config = dict(
    d_mlp=1152,
    vocab_size=4096,
    rope_base=10000.0,
    rope_fraction=0.25,
    qk_norm=False,
    schedule='wsd',
)
MLP neurons of a small language model. Each row is named by its layer, matrix (up: input weights) and neuron, and shows model dimensions 16-143. Each number is 200 + 30 x the weight over its row's rms, rounded and kept within 0 to 999.
After each neuron's rows, "fires on" lists the tokens most often at its 100 highest values on Wikipedia text that the model never trained on.

L2.up616,182,242,216,215,204,230,205,247,239,204,221,252,144,156,162,175,199,209,211,250,170,169,221,215,223,185,215,217,242,220,162,194,243,169,186,183,222,218,213,196,170,214,205,164,223,231,170,202,220,232,163,150,197,197,185,255,205,207,163,259,232,164,259,154,163,195,205,182,163,182,234,145,172,221,203,173,233,178,223,179,254,195,212,176,195,206,186,163,203,188,222,221,187,157,197,235,230,167,207,169,218,240,180,172,183,209,114,196,274,184,203,198,202,209,175,180,195,213,235,188,201,169,244,194,192,246,247,241
fires on: " between", " both", " well", " ISBN"

L2.up19,200,214,212,206,179,197,195,177,200,211,220,165,197,199,138,215,223,202,278,264,219,231,160,194,236,207,245,192,201,179,182,200,164,192,172,193,202,219,196,183,212,205,204,182,200,188,187,158,189,222,219,245,165,210,163,214,260,199,180,164,194,224,230,186,189,160,164,199,289,233,181,244,196,257,211,235,229,256,258,183,212,196,161,133,183,159,122,133,188,235,239,206,237,146,184,225,205,176,239,206,210,202,210,210,184,208,185,167,220,213,141,218,182,186,231,251,223,217,158,228,169,181,219,193,288,250,167,190
fires on: " ", "2", "'s"

L2.up748,241,212,185,238,191,149,232,202,233,229,204,223,226,169,248,237,232,278,222,228,181,200,227,221,180,192,173,199,197,175,231,181,150,215,221,164,197,203,204,225,248,222,208,240,233,206,170,202,187,165,212,214,210,166,187,150,167,201,197,227,200,236,165,159,210,223,150,158,181,266,243,192,113,220,228,240,243,198,215,165,218,147,224,225,219,142,207,232,187,175,161,238,185,157,234,248,180,183,203,180,167,240,225,160,166,224,147,200,190,254,167,177,161,211,211,172,195,160,175,182,188,235,147,203,196,176,225,214
fires on: " be", "l", " ro", "n"

L2.up453,215,200,191,229,195,175,208,165,220,212,208,176,231,219,160,165,185,245,222,208,223,159,209,198,229,162,240,272,130,164,166,160,157,202,230,204,191,214,188,215,209,186,195,176,222,203,156,200,178,229,163,213,238,216,256,215,214,199,213,154,194,234,174,210,196,157,189,204,215,192,253,168,175,197,222,216,200,216,204,178,209,191,201,202,190,206,231,150,265,198,197,225,226,168,177,188,178,246,195,175,191,235,238,216,176,153,166,156,215,175,151,243,206,253,253,251,173,179,180,171,202,203,207,245,225,218,100,182
fires on: " ", " to", "197", " on", " for"

L2.up64,217,130,243,202,168,200,156,212,123,175,186,223,183,225,194,156,153,223,201,179,206,174,223,224,227,198,185,201,169,247,190,160,178,222,164,243,225,191,187,139,195,187,234,233,180,197,187,178,218,215,190,187,223,214,256,211,214,185,199,177,188,145,235,181,167,176,184,205,199,165,247,200,222,187,181,212,192,259,214,180,217,230,236,242,235,226,164,222,256,202,174,132,246,199,194,179,174,176,184,250,252,259,109,212,156,166,185,207,229,221,248,199,159,242,198,142,201,167,215,266,228,184,168,191,216,205,236,205
fires on: " of", " /", "born", " a", " code"

L2.up676,224,208,142,151,186,238,185,221,177,178,161,148,169,222,159,214,227,185,211,215,233,176,182,237,180,227,180,164,223,182,194,224,192,198,170,218,173,192,264,239,231,213,172,243,200,253,194,198,242,250,188,188,202,195,212,188,189,215,178,182,185,194,231,201,217,252,195,209,199,202,237,193,252,210,208,173,188,203,170,204,198,209,187,144,196,207,148,143,229,184,196,196,203,219,192,189,272,219,213,242,110,202,229,181,236,188,200,184,201,214,175,203,154,152,204,220,255,217,217,200,187,194,196,133,206,139,187,211
fires on: " ", " of", "ic", "–", " Africa"

L2.up659,258,159,214,205,212,207,230,158,216,218,188,221,245,215,235,222,215,191,193,199,187,181,140,231,184,230,170,189,187,154,154,222,247,216,173,129,203,221,143,217,237,179,189,241,140,195,206,190,229,225,199,214,211,200,202,180,165,162,179,222,192,207,161,232,225,202,208,134,210,169,235,281,253,209,218,249,250,196,192,277,208,156,230,195,205,228,209,168,208,168,175,211,228,162,207,238,185,196,210,200,230,234,271,224,191,167,247,176,215,199,188,183,178,172,197,202,158,219,210,155,182,223,203,197,183,233,220,227
fires on: " |", "6"

L2.up431,176,204,207,193,160,212,218,231,207,226,187,183,248,214,158,229,202,229,202,195,142,214,212,178,232,246,216,197,237,249,212,205,182,184,170,210,166,217,131,184,173,221,214,219,224,204,229,216,185,133,194,263,187,195,151,159,270,173,151,141,190,256,276,182,199,216,208,184,253,173,175,182,194,276,192,151,176,248,174,156,190,196,184,184,168,150,241,177,181,186,257,208,206,222,211,209,207,185,207,212,237,215,233,176,198,225,177,177,162,127,188,217,164,213,221,187,221,220,165,194,210,209,213,205,235,197,239,197
fires on: ".\n\n", ",", "\n\n", " large"

L2.up891,166,136,151,215,213,217,175,187,207,197,253,217,283,204,203,242,192,260,230,177,216,201,155,173,141,183,181,220,202,220,237,184,253,152,189,224,189,180,172,179,226,161,264,216,216,193,138,187,177,206,227,215,233,202,219,155,153,224,213,226,213,250,250,188,271,229,206,173,141,169,169,219,221,224,191,182,299,168,196,175,221,207,243,218,209,257,208,227,228,218,197,196,234,179,187,203,202,180,180,227,227,182,177,189,198,216,252,140,188,222,220,155,194,200,206,181,176,154,222,193,231,182,210,235,180,146,217,214
fires on: " and", " |", " or"

L2.up66,159,231,212,139,212,220,170,193,229,250,231,189,241,179,244,189,230,291,218,180,263,200,220,156,194,227,225,227,164,190,189,181,159,189,178,178,205,226,155,157,219,178,174,171,206,213,177,180,171,213,296,249,254,218,225,211,178,196,185,178,209,212,231,218,219,178,186,234,211,214,225,148,113,231,136,200,165,181,217,197,210,164,181,228,220,222,242,232,204,188,196,195,225,153,172,210,247,202,160,202,213,217,200,280,231,186,190,185,227,229,195,224,222,192,172,185,215,218,186,162,202,174,156,189,210,218,148,168
fires on: ".\n\n", "==\n", "t", " addition", " ==\n"

L2.up535,191,202,172,215,194,226,196,192,196,207,189,230,163,208,230,196,166,163,164,187,207,223,185,221,247,202,215,263,213,262,177,218,212,214,160,259,157,222,160,234,217,174,224,214,213,196,171,189,209,195,174,217,252,183,190,191,188,210,270,222,213,224,127,175,208,189,193,212,166,215,160,158,272,216,231,133,188,220,248,206,205,202,175,137,234,233,169,213,220,211,201,155,203,219,216,190,216,202,233,187,137,187,188,249,197,174,178,219,211,218,202,196,177,188,107,215,233,150,170,197,192,215,205,216,213,195,173,197
fires on: "re", "c", "he", "ro", "w"

L2.up284,226,182,182,200,155,194,171,188,214,196,173,197,194,208,221,179,193,160,191,170,244,184,180,164,235,202,186,180,202,213,209,179,183,203,260,248,249,201,182,158,162,216,113,190,197,196,203,156,203,183,288,256,196,200,251,188,221,193,226,226,236,158,185,184,202,232,166,184,177,198,234,162,180,164,198,214,194,226,216,198,222,224,169,244,173,206,219,167,193,194,181,142,235,187,156,236,251,194,212,242,211,238,182,203,285,156,205,176,227,259,244,144,211,224,221,172,226,221,232,203,193,185,209,164,238,222,159,204
fires on: ".", ".\n\n", " However"

L2.up818,227,259,200,186,159,168,187,180,224,200,217,155,134,227,173,165,180,196,217,150,217,205,189,159,225,203,186,174,230,167,200,188,208,113,237,228,206,195,213,228,190,213,171,197,203,197,182,195,221,212,172,200,216,175,188,172,234,189,146,165,227,251,194,190,189,199,239,221,229,164,241,140,222,219,245,210,151,210,183,212,191,192,211,201,176,216,248,195,181,293,286,175,235,158,144,211,224,186,189,197,218,241,205,255,162,260,207,189,216,184,195,240,152,208,219,206,211,183,237,207,199,196,188,208,162,188,178,159
fires on: ".\n\n", " than", "om", " |\n\n", "ad", "ather"

L2.up626,175,148,214,199,188,207,158,238,234,150,200,187,257,214,174,179,197,139,172,201,195,179,197,207,140,238,176,208,178,190,244,161,232,153,221,210,201,227,195,158,193,151,208,170,216,210,176,184,145,196,237,214,164,173,158,178,190,224,200,285,188,183,212,236,197,182,191,255,175,215,227,216,183,213,242,149,220,218,142,187,206,184,191,168,179,199,217,207,199,204,232,179,200,151,200,142,192,238,194,216,193,203,168,219,250,189,130,207,201,189,204,207,197,180,208,198,252,186,183,196,240,237,274,162,193,236,218,210
fires on: "an", " Br", "4", "7", "2", "1"

L2.up246,128,177,200,250,184,168,213,235,210,207,169,172,203,191,200,231,190,167,175,186,213,213,194,229,213,230,150,219,191,202,180,222,153,154,218,199,271,197,213,190,223,205,177,171,208,256,249,205,199,217,229,204,228,162,230,182,203,193,145,202,185,161,161,239,198,179,217,200,209,195,226,224,213,221,172,165,212,201,213,179,224,218,202,210,226,142,247,251,184,190,216,234,201,217,198,165,243,200,220,220,189,250,203,206,179,204,174,240,200,150,186,200,242,157,193,177,229,215,188,138,154,188,174,188,211,267,195,232
fires on: "ur", "ir", "ronze", "al", "ob", "ic"

L2.up384,214,207,206,186,208,229,136,198,160,212,185,214,166,184,212,131,258,204,166,237,194,207,198,179,212,214,219,197,189,188,157,205,149,155,168,146,212,199,196,203,196,179,181,165,232,207,218,213,191,206,243,235,229,217,164,250,161,178,221,174,149,242,193,147,158,210,229,203,211,190,241,202,215,242,204,205,244,178,283,169,207,219,203,179,248,212,146,173,211,256,199,183,131,216,172,211,222,219,186,166,193,222,218,203,155,197,164,185,181,212,120,147,158,154,228,216,187,259,203,228,157,156,203,208,176,202,223,215
fires on: "ependent", "ing", "ious", "ate", "ime", "ary"

L2.up1107,239,162,160,202,191,235,179,226,205,245,209,191,183,189,250,158,221,205,194,217,184,231,209,221,160,229,208,195,182,219,127,212,230,204,204,215,158,180,191,233,182,240,235,171,225,208,228,180,167,185,230,215,240,180,224,228,200,163,141,205,173,211,181,198,223,189,177,242,200,231,242,207,168,226,196,190,274,153,265,207,181,187,219,175,166,214,180,200,213,221,155,220,129,205,226,229,195,267,214,217,160,199,261,218,168,208,186,202,172,169,232,190,193,182,232,188,161,228,159,223,154,212,181,187,143,173,207,225
fires on: "ate", "ing", " prov", " pres", " Liberal", " out"

L2.up470,236,172,173,203,174,287,190,156,248,267,185,216,164,177,187,149,193,200,163,237,224,176,234,206,218,230,198,303,168,203,198,191,211,241,157,187,241,148,186,146,226,192,152,195,218,164,187,197,158,207,190,204,169,197,200,186,233,191,200,181,228,219,278,200,200,163,172,172,218,214,196,210,195,234,147,208,160,250,237,173,196,208,167,232,221,224,193,210,221,226,238,221,196,193,158,217,210,191,235,169,255,187,267,205,224,195,181,168,232,215,198,216,176,217,226,202,215,181,221,242,197,188,207,204,182,218,158,192
fires on: " to", " has", " have", " ", "202", "196"

L2.up962,253,198,210,179,210,139,197,205,186,242,197,198,228,191,195,203,191,267,221,233,158,225,226,242,162,195,200,223,169,138,202,235,198,208,177,171,247,158,199,233,192,212,175,253,212,233,242,204,152,237,221,212,165,172,216,237,240,209,200,174,219,215,167,235,194,210,216,193,170,132,192,175,268,182,193,221,147,188,233,113,219,150,178,193,225,193,241,237,206,194,244,195,165,183,155,192,190,203,246,179,139,195,222,222,229,233,147,181,158,247,193,202,181,127,278,197,191,176,246,239,222,211,179,164,149,233,162,187
fires on: " U", "U", " ad", " sub", " pri"

L2.up0,154,209,221,161,185,189,249,232,227,155,187,202,179,174,235,162,212,217,210,225,233,206,186,222,191,190,189,208,173,240,176,249,191,178,211,190,136,219,220,214,200,225,189,221,159,229,171,217,214,179,186,228,157,148,171,160,174,164,201,215,182,225,185,151,232,190,256,240,201,169,212,203,174,186,193,187,210,202,267,234,213,250,194,169,208,180,206,203,218,168,219,132,212,182,147,193,130,187,169,124,218,179,184,279,211,169,254,256,199,184,174,213,192,242,217,151,190,230,192,214,168,174,193,222,215,217,214,203
fires on: ",", " of", "a", ":"

L2.up696,248,224,126,216,210,197,236,209,212,152,239,206,160,168,228,189,190,227,250,174,204,229,225,174,177,133,209,168,201,146,186,186,165,175,227,145,245,217,224,184,233,189,177,235,160,212,272,204,191,171,174,189,216,217,178,206,226,208,197,205,224,219,148,217,211,176,203,246,255,202,246,174,186,185,223,206,226,227,183,195,282,256,194,228,229,250,210,203,189,184,188,194,154,187,173,202,202,152,181,176,227,207,216,225,186,188,192,181,217,201,146,178,201,208,237,186,171,173,156,230,229,180,218,193,234,195,208,217
fires on: ",", " of", " which", " adv", " cer", " received"

L2.up281,216,216,169,224,202,202,193,190,212,210,153,225,144,205,174,195,208,218,180,190,177,212,174,194,186,189,157,200,183,108,204,206,258,206,192,190,217,238,169,189,132,181,129,212,213,151,214,215,267,163,178,194,217,226,209,205,190,194,205,218,248,180,219,205,201,181,158,233,245,203,172,188,204,181,204,230,199,160,211,172,201,231,192,221,229,220,180,183,263,223,180,207,214,183,184,189,243,252,219,183,236,216,253,264,203,161,231,188,231,238,227,237,209,202,215,163,208,202,239,185,245,217,227,235,222,172,231,171
fires on: " ", " to", "ain", "od", "z", "es"

L2.up802,189,182,154,212,156,170,191,210,246,226,223,164,200,220,225,162,228,239,191,210,254,194,179,164,234,209,173,171,176,168,224,198,204,159,227,206,234,193,176,210,218,202,185,175,193,133,218,159,157,212,163,256,214,225,218,155,158,195,242,239,154,239,203,163,195,189,239,183,185,206,266,165,206,197,190,148,208,208,177,217,190,216,155,211,245,235,214,228,212,255,226,191,168,131,168,232,226,223,212,204,233,248,212,209,242,217,222,192,221,196,231,212,194,148,220,185,213,166,185,168,208,156,197,211,180,250,158,204
fires on: ".\n\n", "though", "om"

L2.up840,247,219,231,170,222,208,171,201,215,211,146,193,230,207,186,207,219,194,191,212,197,180,227,132,213,204,187,171,194,284,219,261,192,161,241,248,190,170,160,216,209,206,264,215,224,241,184,173,193,183,221,173,211,183,163,208,261,144,258,187,248,227,254,163,205,194,245,216,170,212,165,197,251,223,196,211,212,188,160,197,189,199,191,143,158,168,157,191,214,202,191,128,196,170,229,242,135,174,214,188,179,158,169,232,275,162,244,199,222,220,191,171,185,180,242,202,201,204,177,177,247,228,184,157,201,179,191,185
fires on: "===", "0", " ", "–", "8"

L2.up522,130,260,214,238,185,164,240,230,208,198,224,184,210,197,154,211,214,207,194,191,196,154,199,223,267,223,157,157,219,174,172,221,161,212,189,246,127,192,252,199,194,250,194,208,221,174,220,214,182,223,193,185,162,172,157,187,145,203,203,259,187,173,151,148,199,212,236,209,206,169,181,202,180,190,184,210,216,159,214,217,224,206,183,179,159,199,216,200,223,231,145,198,262,237,219,238,178,197,214,162,155,207,221,231,228,198,205,172,205,163,200,195,145,174,203,232,169,168,242,184,154,185,219,172,216,179,239,216
fires on: "\n\n", " rec", ";", " inc", " =\n\n", " /"

L2.up1063,183,251,245,198,156,235,198,208,183,229,152,119,230,204,195,157,182,198,183,203,246,222,200,188,244,210,176,151,197,120,166,168,182,181,246,161,187,202,209,199,183,192,211,197,173,236,190,207,189,230,160,211,198,221,244,164,158,217,167,187,201,209,194,200,254,191,186,176,205,197,232,224,187,249,161,157,183,188,211,171,226,214,208,263,234,159,256,182,172,215,218,150,217,208,151,212,208,184,255,216,206,184,232,189,154,145,217,212,197,209,152,215,197,219,210,232,187,228,203,214,176,204,163,168,205,246,178,127
fires on: ":", "tt", "ur", "air", "pp", "t"

L2.up883,213,297,244,185,200,263,124,208,198,176,261,171,193,205,185,237,188,166,164,172,184,182,235,255,234,207,182,163,220,195,222,232,226,218,223,211,189,162,248,155,202,227,240,188,219,181,226,206,204,141,234,187,232,255,216,207,244,233,137,233,172,201,281,182,208,227,165,220,217,145,195,174,207,237,223,200,212,196,180,182,219,189,141,205,163,205,192,175,253,196,166,139,219,185,206,209,208,195,241,216,159,196,193,210,215,213,195,178,232,220,185,212,150,196,201,204,211,212,198,184,248,188,230,192,117,180,236,169
fires on: "1", "–", ".S", " %", "11", " "

L2.up121,183,209,198,169,226,191,170,205,192,179,228,206,208,215,215,179,193,184,200,235,252,169,193,205,230,190,161,239,204,228,178,229,178,295,224,221,252,209,175,272,186,219,196,253,195,214,208,206,197,188,187,250,220,188,150,167,162,157,204,189,115,145,179,187,206,173,208,210,256,243,214,175,221,219,196,253,198,165,175,233,250,221,212,225,204,237,218,193,163,193,165,192,200,236,150,160,180,185,170,169,243,249,208,258,217,180,194,234,190,158,185,220,200,241,176,141,169,237,165,118,164,220,194,189,204,166,182,159
fires on: " of", "=", " by", " footballer", ":"

L2.up1098,177,197,159,174,199,238,208,177,252,200,198,259,179,137,181,170,178,189,152,266,198,197,245,211,288,221,232,225,244,208,147,285,205,195,198,206,190,231,178,202,206,228,164,214,186,222,187,187,242,149,231,206,194,168,187,173,259,192,161,185,103,176,261,198,186,197,165,200,223,126,193,163,167,190,166,194,219,192,195,198,175,193,214,192,168,218,217,238,208,145,240,185,196,211,158,181,225,209,206,144,252,214,212,174,205,175,199,232,227,196,244,210,180,197,230,185,154,168,206,180,222,176,188,220,222,219,195,211
fires on: " between", " from", " along", " –", " both", " until"

L2.up524,213,203,148,208,206,160,154,239,238,202,177,198,248,261,192,216,216,214,227,168,216,221,181,234,171,223,189,192,268,214,205,209,237,162,183,204,183,212,229,189,203,182,215,212,247,186,209,212,243,261,210,184,181,209,144,232,254,198,176,157,232,223,179,221,220,241,159,196,256,187,256,149,189,155,196,152,133,187,184,135,210,204,197,139,198,185,201,213,199,167,202,196,160,203,211,195,149,193,236,189,237,162,238,219,156,258,112,212,219,215,226,204,199,186,177,233,188,226,191,222,230,232,215,224,181,193,190,207
fires on: " ind", "\n", " North", " South"

L2.up858,248,242,189,197,212,199,174,208,174,205,201,214,181,179,255,182,200,204,190,194,186,150,192,142,210,225,178,197,198,165,220,222,227,236,216,195,186,183,207,169,165,219,223,199,232,157,207,210,235,222,230,177,223,182,192,200,155,244,228,173,206,217,206,240,194,202,180,170,171,191,259,117,208,192,206,207,215,214,222,214,182,220,199,205,248,248,226,163,205,216,161,222,230,143,250,209,149,245,214,174,216,156,193,110,207,200,215,162,226,210,200,213,187,160,188,236,233,240,220,217,204,236,224,199,181,152,216,203
fires on: "–", "m", "ep", "[", "es", " $"

L2.up973,184,212,166,174,179,182,199,289,224,153,192,199,220,219,226,199,244,189,218,207,258,227,178,208,212,242,194,176,175,222,213,216,196,198,142,227,172,193,223,199,168,192,224,190,227,200,193,236,189,212,177,196,226,112,207,168,200,228,146,235,227,101,204,184,174,203,201,178,239,216,212,137,215,196,214,202,172,210,195,192,248,257,192,199,136,198,243,157,209,188,225,197,193,183,236,242,159,190,266,150,200,211,195,240,209,205,165,187,206,150,169,212,162,202,225,160,205,171,146,253,255,176,188,177,217,170,233,225
fires on: " =\n\n", ",", " census"

L2.up179,165,231,289,232,166,165,178,187,254,177,197,156,223,211,190,203,170,184,220,188,181,152,216,242,191,261,224,195,207,155,212,197,175,205,178,175,233,243,187,205,206,180,235,244,261,221,227,142,250,194,185,195,201,206,223,155,204,230,226,168,187,169,179,123,190,228,218,175,190,261,201,161,169,205,213,218,163,232,190,205,206,163,185,184,171,162,225,225,180,180,208,202,153,226,153,197,179,240,193,220,194,132,240,254,265,165,196,229,160,215,186,182,228,165,225,205,217,168,212,198,192,220,224,172,170,193,162,172
fires on: "ar", "on", "n", "nd", "th"

L2.up1091,186,144,170,221,209,156,199,188,189,220,213,223,185,222,165,215,206,194,228,275,269,185,265,249,204,215,140,154,200,190,204,195,147,247,211,207,191,170,167,233,177,222,193,242,195,161,161,225,175,216,191,218,217,197,178,172,186,223,211,199,193,142,192,244,146,207,204,232,266,196,236,216,195,188,171,211,265,235,230,206,204,236,240,196,217,204,212,212,174,166,260,172,229,175,193,227,198,186,237,167,178,199,206,194,162,197,182,225,243,222,192,217,204,195,193,178,195,255,163,171,210,229,142,226,181,199,227,187
fires on: ":", "=", " −", "out", "ensity", " Total"

L2.up847,233,121,188,164,177,201,208,215,223,177,207,195,224,226,223,231,202,218,230,222,197,236,223,173,211,164,223,267,218,227,255,207,239,169,173,182,173,185,180,246,168,182,231,199,289,195,194,207,206,235,183,176,194,196,168,284,209,209,138,174,208,205,188,170,194,199,249,208,189,174,198,221,228,220,175,220,208,169,220,146,163,192,170,199,267,186,147,203,211,163,222,175,235,141,211,245,199,164,249,209,201,164,210,171,211,175,238,159,192,200,241,192,227,188,240,207,256,175,247,218,156,184,186,180,180,192,207,228
fires on: "th", "est", "te", "ed", "al", "ial"

L2.up607,205,183,214,175,204,243,252,212,209,218,243,204,191,161,165,179,199,220,258,208,140,163,224,237,186,191,176,182,232,155,186,149,140,194,183,207,225,163,201,203,195,237,245,160,208,168,207,217,176,216,191,226,176,157,194,162,172,234,201,240,181,165,181,188,234,218,207,202,221,225,177,173,163,219,225,205,177,171,219,273,189,159,244,139,172,211,229,207,191,159,204,177,188,195,158,143,111,224,189,223,226,160,193,222,184,195,180,192,196,182,211,150,233,242,229,211,251,179,144,198,192,187,248,203,240,230,200,252
fires on: "l", "ad", "n", "il", "er", "nd"

L2.up882,158,209,201,178,177,229,232,189,216,254,177,171,250,231,169,192,157,149,177,247,235,179,209,221,203,200,229,185,201,202,193,159,212,219,203,206,177,182,163,213,200,232,190,196,201,197,200,185,208,221,261,265,217,179,184,231,205,259,192,188,180,183,263,177,166,151,157,197,182,199,182,217,176,205,173,250,188,233,218,238,211,261,204,207,159,160,205,226,230,215,169,208,210,113,153,211,212,200,186,252,184,249,186,178,203,164,206,165,205,228,195,215,176,191,229,211,192,199,226,184,183,204,163,107,216,252,151,127
fires on: ":", " ", " (", "===", "199", "=="

L2.up26,204,191,203,184,189,183,166,246,148,173,193,194,186,238,192,211,193,166,166,180,179,229,233,232,148,239,164,141,184,163,244,255,141,204,221,195,198,228,189,200,220,265,180,247,177,215,220,199,203,173,246,197,201,189,183,179,192,178,185,212,199,163,248,227,189,190,141,231,154,179,234,194,254,220,251,156,217,209,143,243,207,205,188,222,144,208,223,160,201,224,200,164,144,157,242,189,145,194,172,192,171,196,208,179,213,173,186,217,208,202,214,164,167,206,168,153,210,215,148,201,208,169,142,187,155,198,285,227
fires on: ",", ")", " census", "ics"

L2.up411,180,230,198,202,235,219,230,185,233,283,185,183,155,216,215,200,211,198,212,185,168,183,223,262,212,176,232,194,194,248,185,168,206,251,232,234,187,136,142,263,197,195,181,169,183,216,158,245,196,209,189,189,218,214,159,191,206,212,204,207,175,178,205,223,219,182,225,208,223,153,239,217,149,181,187,161,128,221,258,214,209,182,242,194,193,220,247,223,180,197,210,210,215,222,214,172,266,241,192,253,196,230,168,232,209,163,197,199,188,189,180,173,199,212,156,191,206,207,176,181,240,244,227,198,226,185,178,190
fires on: ",", " a", "ate"

L2.up260,218,187,137,267,172,192,218,219,147,203,215,171,188,195,215,231,288,224,221,247,156,234,205,139,260,194,188,213,185,210,216,193,241,195,264,238,227,248,173,206,200,171,158,216,147,169,245,172,177,178,177,222,204,206,226,205,217,171,178,207,182,207,205,199,240,221,177,162,143,213,231,203,251,198,178,213,213,248,226,186,195,216,166,205,167,271,161,142,226,233,226,221,161,164,186,253,154,215,191,207,188,215,187,222,206,191,224,209,216,200,242,190,231,212,196,196,242,170,184,161,222,146,190,179,218,175,205,181
fires on: ".\n\n", ")", " There", " June", " November"

L2.up47,208,143,188,165,161,194,182,202,181,185,184,239,252,147,186,206,260,203,158,223,195,171,177,175,194,235,158,235,200,228,212,167,182,161,173,260,197,164,220,193,196,200,199,186,167,175,167,196,176,232,175,204,245,171,222,193,231,203,238,179,254,235,171,207,229,205,177,187,200,224,165,243,240,162,258,178,145,199,210,127,173,215,196,185,213,211,275,259,238,159,222,188,225,228,166,191,198,209,270,183,164,216,173,106,233,194,182,224,224,182,195,183,161,195,248,153,170,235,168,232,216,210,118,202,240,173,217,263
fires on: "2", " along", ":", " water", "0", " over"

L2.up860,187,211,170,243,266,206,201,230,146,211,193,207,148,217,215,203,216,204,184,174,185,147,248,195,187,172,147,108,215,203,176,242,204,159,170,247,241,208,189,192,182,193,237,246,202,229,207,193,198,205,202,261,209,191,246,149,140,170,212,185,201,152,172,198,202,152,256,143,183,192,222,217,209,249,193,180,187,225,193,220,204,210,190,190,237,213,187,239,188,175,159,189,234,234,218,166,176,215,210,266,235,249,145,226,176,207,183,227,188,191,202,146,210,235,221,180,186,144,183,264,164,204,168,225,178,217,222,219
fires on: " of", " two", "born", " three", "ast", "id"

L2.up916,200,239,188,184,208,184,202,226,226,273,204,181,205,154,202,237,247,228,167,183,197,235,166,218,113,210,205,192,186,211,196,214,211,226,172,221,184,215,236,206,204,194,229,200,191,145,215,256,281,229,236,208,167,206,183,225,165,208,163,266,238,123,153,197,148,205,174,147,171,170,220,220,165,234,165,227,195,259,164,223,202,163,140,200,187,198,232,207,252,142,159,221,232,189,186,217,146,241,182,149,189,213,188,250,235,258,218,164,179,205,220,195,198,229,180,160,191,201,213,221,165,195,166,203,207,198,203,167
fires on: " |", " as", " of"

L2.up43,238,203,214,241,203,214,197,196,140,179,159,213,168,190,192,200,208,176,179,204,214,226,205,251,160,136,185,274,205,173,206,164,207,215,273,188,195,191,155,182,199,121,187,169,162,205,170,225,195,177,158,202,180,204,167,146,186,203,260,232,247,215,172,228,202,198,204,176,198,231,272,174,220,195,193,256,209,218,236,186,167,218,232,158,243,225,212,208,282,232,168,173,252,212,189,182,218,233,166,208,224,208,222,177,207,181,192,185,209,215,209,126,209,254,181,177,176,203,221,228,196,232,193,215,174,171,195,194
fires on: " from", " to", " into", " of", " ", ":"

L2.up677,195,142,217,176,204,203,227,194,134,218,203,158,258,235,257,190,170,245,186,159,249,241,195,170,229,239,201,243,236,178,199,182,192,203,207,228,236,188,165,238,166,193,242,151,260,182,229,198,212,185,185,189,164,190,128,188,206,200,195,189,216,216,200,218,210,159,190,224,230,185,148,220,246,203,197,240,205,176,242,141,221,234,151,135,160,236,163,187,223,205,222,210,214,146,181,184,224,209,205,148,225,218,232,181,234,221,185,168,214,214,205,260,191,197,218,238,206,185,166,194,205,228,217,183,209,211,164,179
fires on: "ath", " ", "ed", " found", "own", "ore"

L2.up117,232,194,170,178,204,161,256,257,208,210,187,227,195,207,305,206,218,200,194,181,224,194,225,221,227,166,198,187,161,147,181,171,203,197,152,165,206,221,199,188,183,183,263,238,155,172,184,218,191,250,202,149,189,232,173,203,175,230,204,243,213,129,204,171,220,164,234,161,225,178,267,212,174,218,125,188,206,237,146,211,171,229,204,202,199,161,179,179,263,206,156,213,210,167,193,206,206,207,195,231,214,225,205,197,196,193,210,194,280,172,201,196,169,196,240,231,191,187,148,255,216,205,185,210,211,213,181,238
fires on: " of", ",", ":", "omm"

L2.up467,214,252,208,195,242,203,192,195,217,220,222,198,190,250,182,209,151,218,241,131,181,193,181,173,250,175,277,214,231,185,192,159,200,198,222,219,201,206,176,215,225,181,143,217,223,184,212,147,217,151,207,222,182,219,146,185,231,234,122,139,176,283,227,213,236,174,207,205,304,233,212,179,198,163,181,174,165,173,215,186,188,183,190,212,198,202,265,200,173,170,193,250,205,203,230,182,248,248,198,222,225,165,203,216,209,241,235,193,188,189,212,117,187,231,223,236,223,211,198,202,232,225,222,209,222,204,181,147
fires on: ",", " one", "197"